Part of a small language model's weights: rotary positions.
MLP neurons of a small language model. Each row is named by its layer, matrix (up: input weights) and neuron, and shows model dimensions 80-207. Each number is 128 + 32 x the weight over its row's rms, rounded and kept within 0 to 255.
After each neuron's rows, "fires on" lists the tokens most often at its 100 highest values on Wikipedia text that the model never trained on. A number after a token or word is its count.

L4.up566 [138 125  65 121 163 108 174 130 131 106 145 152  95 123  87 126 143 156 141 101 143 102  91 141  83 170 170 165 101 132 108 133 139 109 137 130 147 112  54 167 138  87 146 146 121 107 122 150 163 139  90 172  92 152 151  61  91 134 112  97 133  93  75  65  65 168 124 124  97 123 109 121 153  96 107 154 155 164 159 139 124 150  98 139 120  93  86 167 137 137 123  95 148 131 170 157 150 116 136 148 123 120 162 136 138 141 171 190 157  95  84 150 129 200 141 149 112 164 161 106 130 126 114  64  82 163 129 123]
fires on: " |" 70, "it" 15, "oss" 8

L4.up422 [143 179 107 154  83 129 113 134 130 132 121 137 109 140  77 169 154 151 122 107  29 175 176 175  50 148 125 153 144 145 113 113 130 136  85 148 150 100 167 166 103 159 131 150  98 165 165 119  90 105 134 155 112 105  85  93  60 173 178  68 129 136 184  37 133 118 131 121 138  65 182  85 166 147 139 157 134 138 176 137 115  73 121 140 104 135 162  94 134 115 155 118 153  86 160 129 172  98  72 178 104 162  84 133  89 135 108 175  80 115 138 130 162  68 166 144 117 196 141  94 120 135 130 141 133 101 178 160]
fires on: "ed" 19, " at" 14, "ing" 7, "t" 6, "ac" 6, "ated" 6

L6.up750 [147 163 110 100 108 132 132 100  82  92 124 127 129 185 126 105 140 121 134 184 161 157  91 131 131 169 180 117 140 109 111 168 103 109 123 104 179 205  89 116 139  95 134 110  83  75 124 114  94 127  94 184  98 168 156  96 194  95 111  87  83 100  90 120 136 155 150  81 159 103 185  85  73 140  90 118  95 126 104 157 137 124 133  72 189 141 163 133 175 125 166 145 115 159 164  98 103 122 141 216 100 140 145 128 129 125 182 190 170 139 108 131 115 144 172 170  95 141 131  88 147 150 175 130 125 122  62 144]
fires on: "g" 31, " |" 11, "0" 11, "en" 8, "k" 6, "p" 6

L6.up241 [114 121  77 142 106 132 166 169  56 100  98 144  78 207 115 117 131  96 199  63 139  91  65 123  79 158 160 127  94 155 125  59  99 102 170 134 141 133  91  75  92 155 163 178  61 114 114 168 113  97 146 131 121  82 122  55  62 110 194 110 158 137 148 119 150 168 104 146 104  97 143 111  60 101  95 120 148 100 122  86  74  99 125 100 118  96  99 157 127 134 129 120 138 168 164 145 200 117 131 162 131 109 155 149 102 124 176  75 138 103 118 202 133 151 148 134  76 151 105 129  98 129  96 147 161 100 137  74]
fires on: "it" 17, "at" 12, "our" 11, " It" 8, "ge" 7, "ric" 4

L8.up39 [157 107 116  99 112 191 119 102 165 112 217 100  99 113  78 115 160 141 130 138 113 148 167 121 145 152 164 165 123  97  96 161 161 146  94 128 124 116 158 110 131 107 140  99  68 135 132 143 188  90  75 135 134 139 156 149  57  27 138 128 108  77  84 119 171  77 112 133  93 133 208 105 113  83 138 118 127 108 148 121 156 116 103 128 185 146 165 141 142 155 159 111 137 114 196 143 169 147 133 181 108 147 126  63 157 139  92 151  93 126 137 112 111  74 145 123 143 132 123  87  74 107 129 123 134 122  75 141]
fires on: "1" 41, "8" 15, "9" 14, "7" 10, "th" 6, "5" 4

L4.up950 [ 73  86 197  83 189 155 134 153 127 104 134 124 123 114 128 152 169 119 123 166 160 131  58 173 113 111 149 133 195 162 124  76  98  76 118 124 114 159 120 110 170 172 126 138  64 131  42 151 163 162 109 165  65 172 135 116 142  85  98  76 127 151 149 132  66 109 114  84 115 167 132 148  73 149  86  96 128 115  92  93  98 132 118 150  94 151 148 188 159 171 114 126 103 116 131 113  72 145 161  81 119 160 156 134 182 154 141 177 173 119 146  84 106 127 116 158 113 138 120  91  67 169 115 102 106 128 152 131]
fires on: "/" 23, "or" 14, "b" 9, "ive" 8, "-" 8, "it" 7

L9.up499 [107 158 100 172 182 105 117 124 138 145  98  75 105 142  95 121 205 136 145 103 144 165 156  97  55 141 130 110 157  81 223 121 113 134 132 170 129 133  80 126 143  65 101 148 128 125 103 135 145 125 120 162 115 164 161 136 138 146  60  86 170 143 124 148 132 161 133 144 141 128 100 199 142 177  88 127 123 118 117 177 119 169  32 104  97 110 159 109 175 109 117 117 124 138 158 130 103 143 151 139 134 172 147 119 172 113 143 126 125 179 128 137  93  96 124 148 106 114 177 118 158 133 158 151 133  31 115  71]
fires on: "ue" 17, "otes" 9, "s" 8, "ing" 7, "ition" 6, "in" 4

L4.up124 [ 77 115 152  91 192  64 120 129 125 115 145 142 143 124 194 157 175 110 110 128 158 126  87 161 107 176 119 131 128 172 139  52 139  89 165 124 133 163  84 136 128 140 134  96  76 136 130 107 153  42 100  82 113 118 136 113 133 148 127 115  95 130 136 110 181  50 152  79 150 108 158 101  94 127 150 112 101 154  85 110 198 137 131 160 141 165 154 139 152 133  94  72 127 147  89 127 147 137  94 129  76 186 145 138 121 185 138 128 131 113 138 136  96 178 110 110 115 150 131 142 121 105 140  60 114  94 121 116]
fires on: "ri" 24, "um" 16, "ric" 11, "/" 10, "-" 6

L6.up429 [137  64 129 117 125  64 134 143 174 141 133 130 166  82 105 144 181  90  92 115 161 106 120 138 103 151 123 121 102 111 119 140 130 174 156 137 121 105 113  59 189  44 161 107 117 159 158 163 150 148  90 175 167 190  68 157 117  70 208 131  97  85 101 129 107 102 138 117  95 145 191  98 129 166 200 113 175 116 121 153 178 107 160 156  89  88  90 129 138 121 137 117 177 170  69  96 154  94 164 116 125 126 178 188 119 112 101 123 147 121 105  74 177  83 208 153 145 133 117 109  98 132  90 150 162 144 150 149]
fires on: "al" 55, "ic" 17, "ical" 5, "e" 4

L6.up58 [166 160 143 150 102 156  89 127 133  98 172  91 103 181  82 102 123 161 109 166  89 136 138 113 143 138 167 139 171 119 175 149 203 167 145 103 143 138 171 148 187 172 115 118 146 133 165 147 158 155  81 156 147 155  75 141 135  79 154 161 100 100  96 147 127 182 155  94 129 129 158  69 133 141  89 124  98  90 167 118 150 110  61 140 174 134 137 161 166 120 178 103 128 163 114 153 141 159  99 132 122 142 166 137  78 190  81  60 117  91 114  96 139 104 170 104 128 131 119 143 117 133 123 123 105 158  88 151]
fires on: "9" 39, "0" 26, "8" 24, "1" 6, "2" 4

L8.up206 [116 175 111  87 142 147 195 189 102  84 150 101  98 127 136 160 129 183 128 124 110  91 105  91 104 143 174 112 127 124 134 123 236 152 120 140  80 143 146 169  82 141 121  94 105 144 126 162 168 134 130 171  86  48 169 191  83 157 161 116 110 128 121 150 149 125  92  95 124 120 123 112 136 116 115 111 154 193 133 171  94 116 103  95 169  70 123 179 128 113 143 140 201  73 158 127 105  94 121  48  62 117 133 102 133 152 109  81 153 115 137 143 101 157 121 148 104  95 176 157  73 109 133 134 124 127 128 148]
fires on: "i" 23, "et" 12, "p" 10, "th" 8, "om" 8, "ot" 8

L8.up561 [103 129  80 128 183 121  95 141 109 140 139  79 190  83  88 110 107  78 114 167 180 111 153 150 112 174 105  69 171 103  94  81 125  74  30 161 128 137 140  67 121 110 117 125  99 115  69 122  92 179 129 189  80 155 127  93  71 107 140  91 109  81 127 170 114 136 167 128 132 179 135 147  72 141 132  89 137 114 119 116 170 112  85 129 125 124 137 124 145 114 120 112 183 130 154 153 152  98 163  84 126 101 150 158 138 168 143 140 168 103  51 131 122 113  70 161 164 114 104 132 142 158 169 106 132 147 146 105]
fires on: " F" 40, " f" 24, "f" 20, "F" 16

L3.up348 [101 157  96 149 128 149 122  68 148 132 128  36 111 137 147 159 112 128 145  45 136 126 147 151 137 112 112 112 144 163 137 156 129  88 104 101 125 111 100 141 122 129 134 186 117 154 142 183 137 121 112 133 141  59 107 141 135 146 170 142  99 123 150 135 119 170  85 161 154 147 206  92 150 114  80 106 168 119 122 167 166  79  87 151 156 106 128 123 141 129 146 150 166 163 200  97 190 159 158 116  96 182 151 142 128  98 116 125 140 138 128 120 117 164 171 164 136 162 121 181 139 114  95 111 143 118 116 134]
fires on: "at" 33, "and" 16, "as" 14, "or" 8, "ut" 5, "ed" 4

L8.up980 [170 149 114 117 122 182 142 109 109 151  87 117 146  63 108 132 177 110 177 168 133 189 118 128 122 118 101 108 136 129 169 131  51  95  64 133 170  95 132 130  54 109 156 110 109 112 140 144 118  96 125 175 131  91 212 145 169 190 100 143 189 180 157 148 128 187  96 162 117 131 155 165 163 108 102 123 144  73 190  44 135 149 101  79 144 111 135 102 117 147 229 120 134 159 162 121 151  97 117 172 104 136 193 161 132  82 139 167 124 119 140  90 139 102  66 186  97 127 138 145 118 104 207 157 111  96  92 109]
fires on: "–" 18, "s" 11, "1" 11, "4" 6, "2" 6, "ing" 4

L5.up1017 [182  96  42 131  63 171 158 129  57 111 106 123 138 154 140 137  71  99 147 115 112 179 189 136 145 161 179 145 115 137 105  95 134  67 147 141 151 120  68 116 117 156 123 111  91 121  88 241 122 147 102 151 190 107  97 100 182 147 166 128 128 115 147  85 136 125 108 145  89 157 115 122 164 133  87 116 178 133 159 176 152  98 159  76 143 114 136 111 123  94 130  83 207 147 195  95 202 120 187 144 124 103 104 120 134 169 125 135 116  71 144 144  96 112 132 160 142 145  86 113 134 120 113 182 173 122  89 123]
fires on: "at" 18, "res" 15, "iv" 14, "ict" 8, "as" 5

L3.up143 [146 148  95 196 123 115 123 165 130 124 122 101 218 124 145 137 128 192 141 108  97 109 124 152 166 101 124 152 109 125 176 141 142 106 142 153  97 123 128  45  75 172 134  96 127 145 157 164 129 122 158 121  57 147 137 141 102 134 123 111 163 115 151 170 140 136  66  99 130 117 147 127 158 126 130 148 130 150  83 146 121 132 108  78 124 126  80 175 167 161 106 134  39 158 126 140  98 141 147 141 124 121 128 127 162 126 142  91 163  70 158 114 109 115 134 176 127  91 180 119 129 113 150 125 141 115 146 151]
fires on: " exp" 33, " add" 29, " resp" 10, " Af" 8, "ity" 4, "|---|---|---|---" 4

L3.up542 [ 66 173 113 167 170 180 127 128 153 170 169 106 129 120 109  97 163 172  75 129  83  64 126  93 119 133 112 142 176 154 135 135 144 125 135 104 128  75 122 171 147 170 169 149 116 119 171 158 147  98 187  44 146 155 143 138  75 123 149 104 137 159 120 157  82 101 148 154 152  92 108  70 154  82  98 107 131 141 121 145 129 172 163 149 100 157 113 172 151 139 107 149 143 215 134 123 133 137 130 100 114 112 122 112 153 114  73 113 102 147 201  83 103 132 142 147 152  82 144  80  97 101 119 103 123 186 122 126]
fires on: "er" 42, "out" 18, "ft" 9, "wards" 7, "orth" 5, "-" 4

L5.up295 [ 43 120  74 133  90  97 165 186 127 122 118 102 173  53 175 114 128 132 133 118 159 123 152 119  51 125 137 125 111 113  78 151 165 117 165 142 167 158  93 110 139 190 124 127 165 115 144 127 160 154 111 105  91 115  95 114 124 101  90  98  92 100 142 117  94  50 124 122 181  84 201 105  99 165 106 163  85 154 102 121  95 184 151 139  80 138 148 133 136  94 114 177 118 157 140 151 103  96 138  70  97 110 138 204 153 159  80 181 131 123 119 109 152 158  79 191 132  87 114 137 148 124 121  65 137 187 149 136]
fires on: "b" 41, "-" 20, "t" 11, "ac" 11, "ou" 7

L9.up737 [171 164  62  66 151  72  99 148 136 165 146 113 130  85 115 153 101 139 118 100 163 119 127 122 124 128 157 104 137  93 111 125  94 136  87 167 108 149 147  27 110 156 159 127 119 132 100 145 115 169 151 174 112 151  70  74 126  85 139 137 152 118  69 131  97 107 128 125 147 133 138 104  42 102 172 127 123 117  93 111 185  97 122 140 108 143 120 170 144 146 145 132 107 135 163 163 176 162 137 117 152 146 120 140 149 140 106 111  81 131  73 109 130 129  66 139 123 158 116 106  86 185 147 152  99 133 174 143]
fires on: " f" 46, "f" 10, " a" 8, " F" 5, " under" 4, " D" 4

L8.up199 [ 78 168  89 109 116 100 179 144 143 183  68 157  93 138 129 122  88  92 140 199 173  83 103 131 140 185 146 162 128 111 130 118 120 153 114 156 108 136  98 108  81 108 104 109 168  61 114  86 168 111 167 125  95 174 137 136 127 124 123 155  80  65 115 166 137 130 168 102 128 152 187 115  82 132  92 121 124 138  87 144 141 152 131 118 107 118 150 115 145 183 138  74 154 150 155  34 122  75 126 152 160 141 125  61 111 104 153 135 122 112 135 146 121 157 100 167 106 126 113 157 121 174 138 148 117 141  86 106]
fires on: "il" 35, "g" 12, "a" 10, "en" 9, " |" 8, "al" 6

L9.up498 [147  65  92 120 101  81  87 116 186 150 102 115 144 139 114 140 144 164  91 208 147 116 133 108  95 124 120 113 107 148  99 154 164  95 114 122 143 119  41 109 159 114  98 110 106  98 178 130 170 187  48 171  80 147  76 156 138  94 175 118 121 142 112 133 171 115 117 108 159 130 162  87 131 143 179 148  84 166  85 160  94  99 127  70 111  84 120 149 136 110 108 113 109 134 126  58 130 107 130 112 135 165 101 127  89 124 129  84 143 106 105  92 116 121 137 102 117 146  62 141  99  75 100 176 142 200 129 141]
fires on: "a" 38, "n" 15, "r" 10, "al" 7, "e" 6, " ind" 4

L9.up807 [158 203 138 139 164 114 137 122 149 107 108 111  88 141  52 119 173  90 116 145 158  59  91 144 110 104 122 127 115 147 148 148 174 150 130 112 114 117  76  58 135 112  78 100 101 159 172 142 164 182  91 108 150 137 106 136 156  80 129 135  83 179 135 107 103 128 141 132 177 120 152 113 105 112 122  84 150 200 137 193  20 103  91 101 134 146 139 172 146 133 125  79 130 137  66 115  86 138 113 119  81 119 158  53 121 140 116  86  52 138 119 114  88 151 105 142  95 118 182 145  93 121  60 107 154 155 170 152]
fires on: " det" 22, " s" 21, "all" 9, " j" 6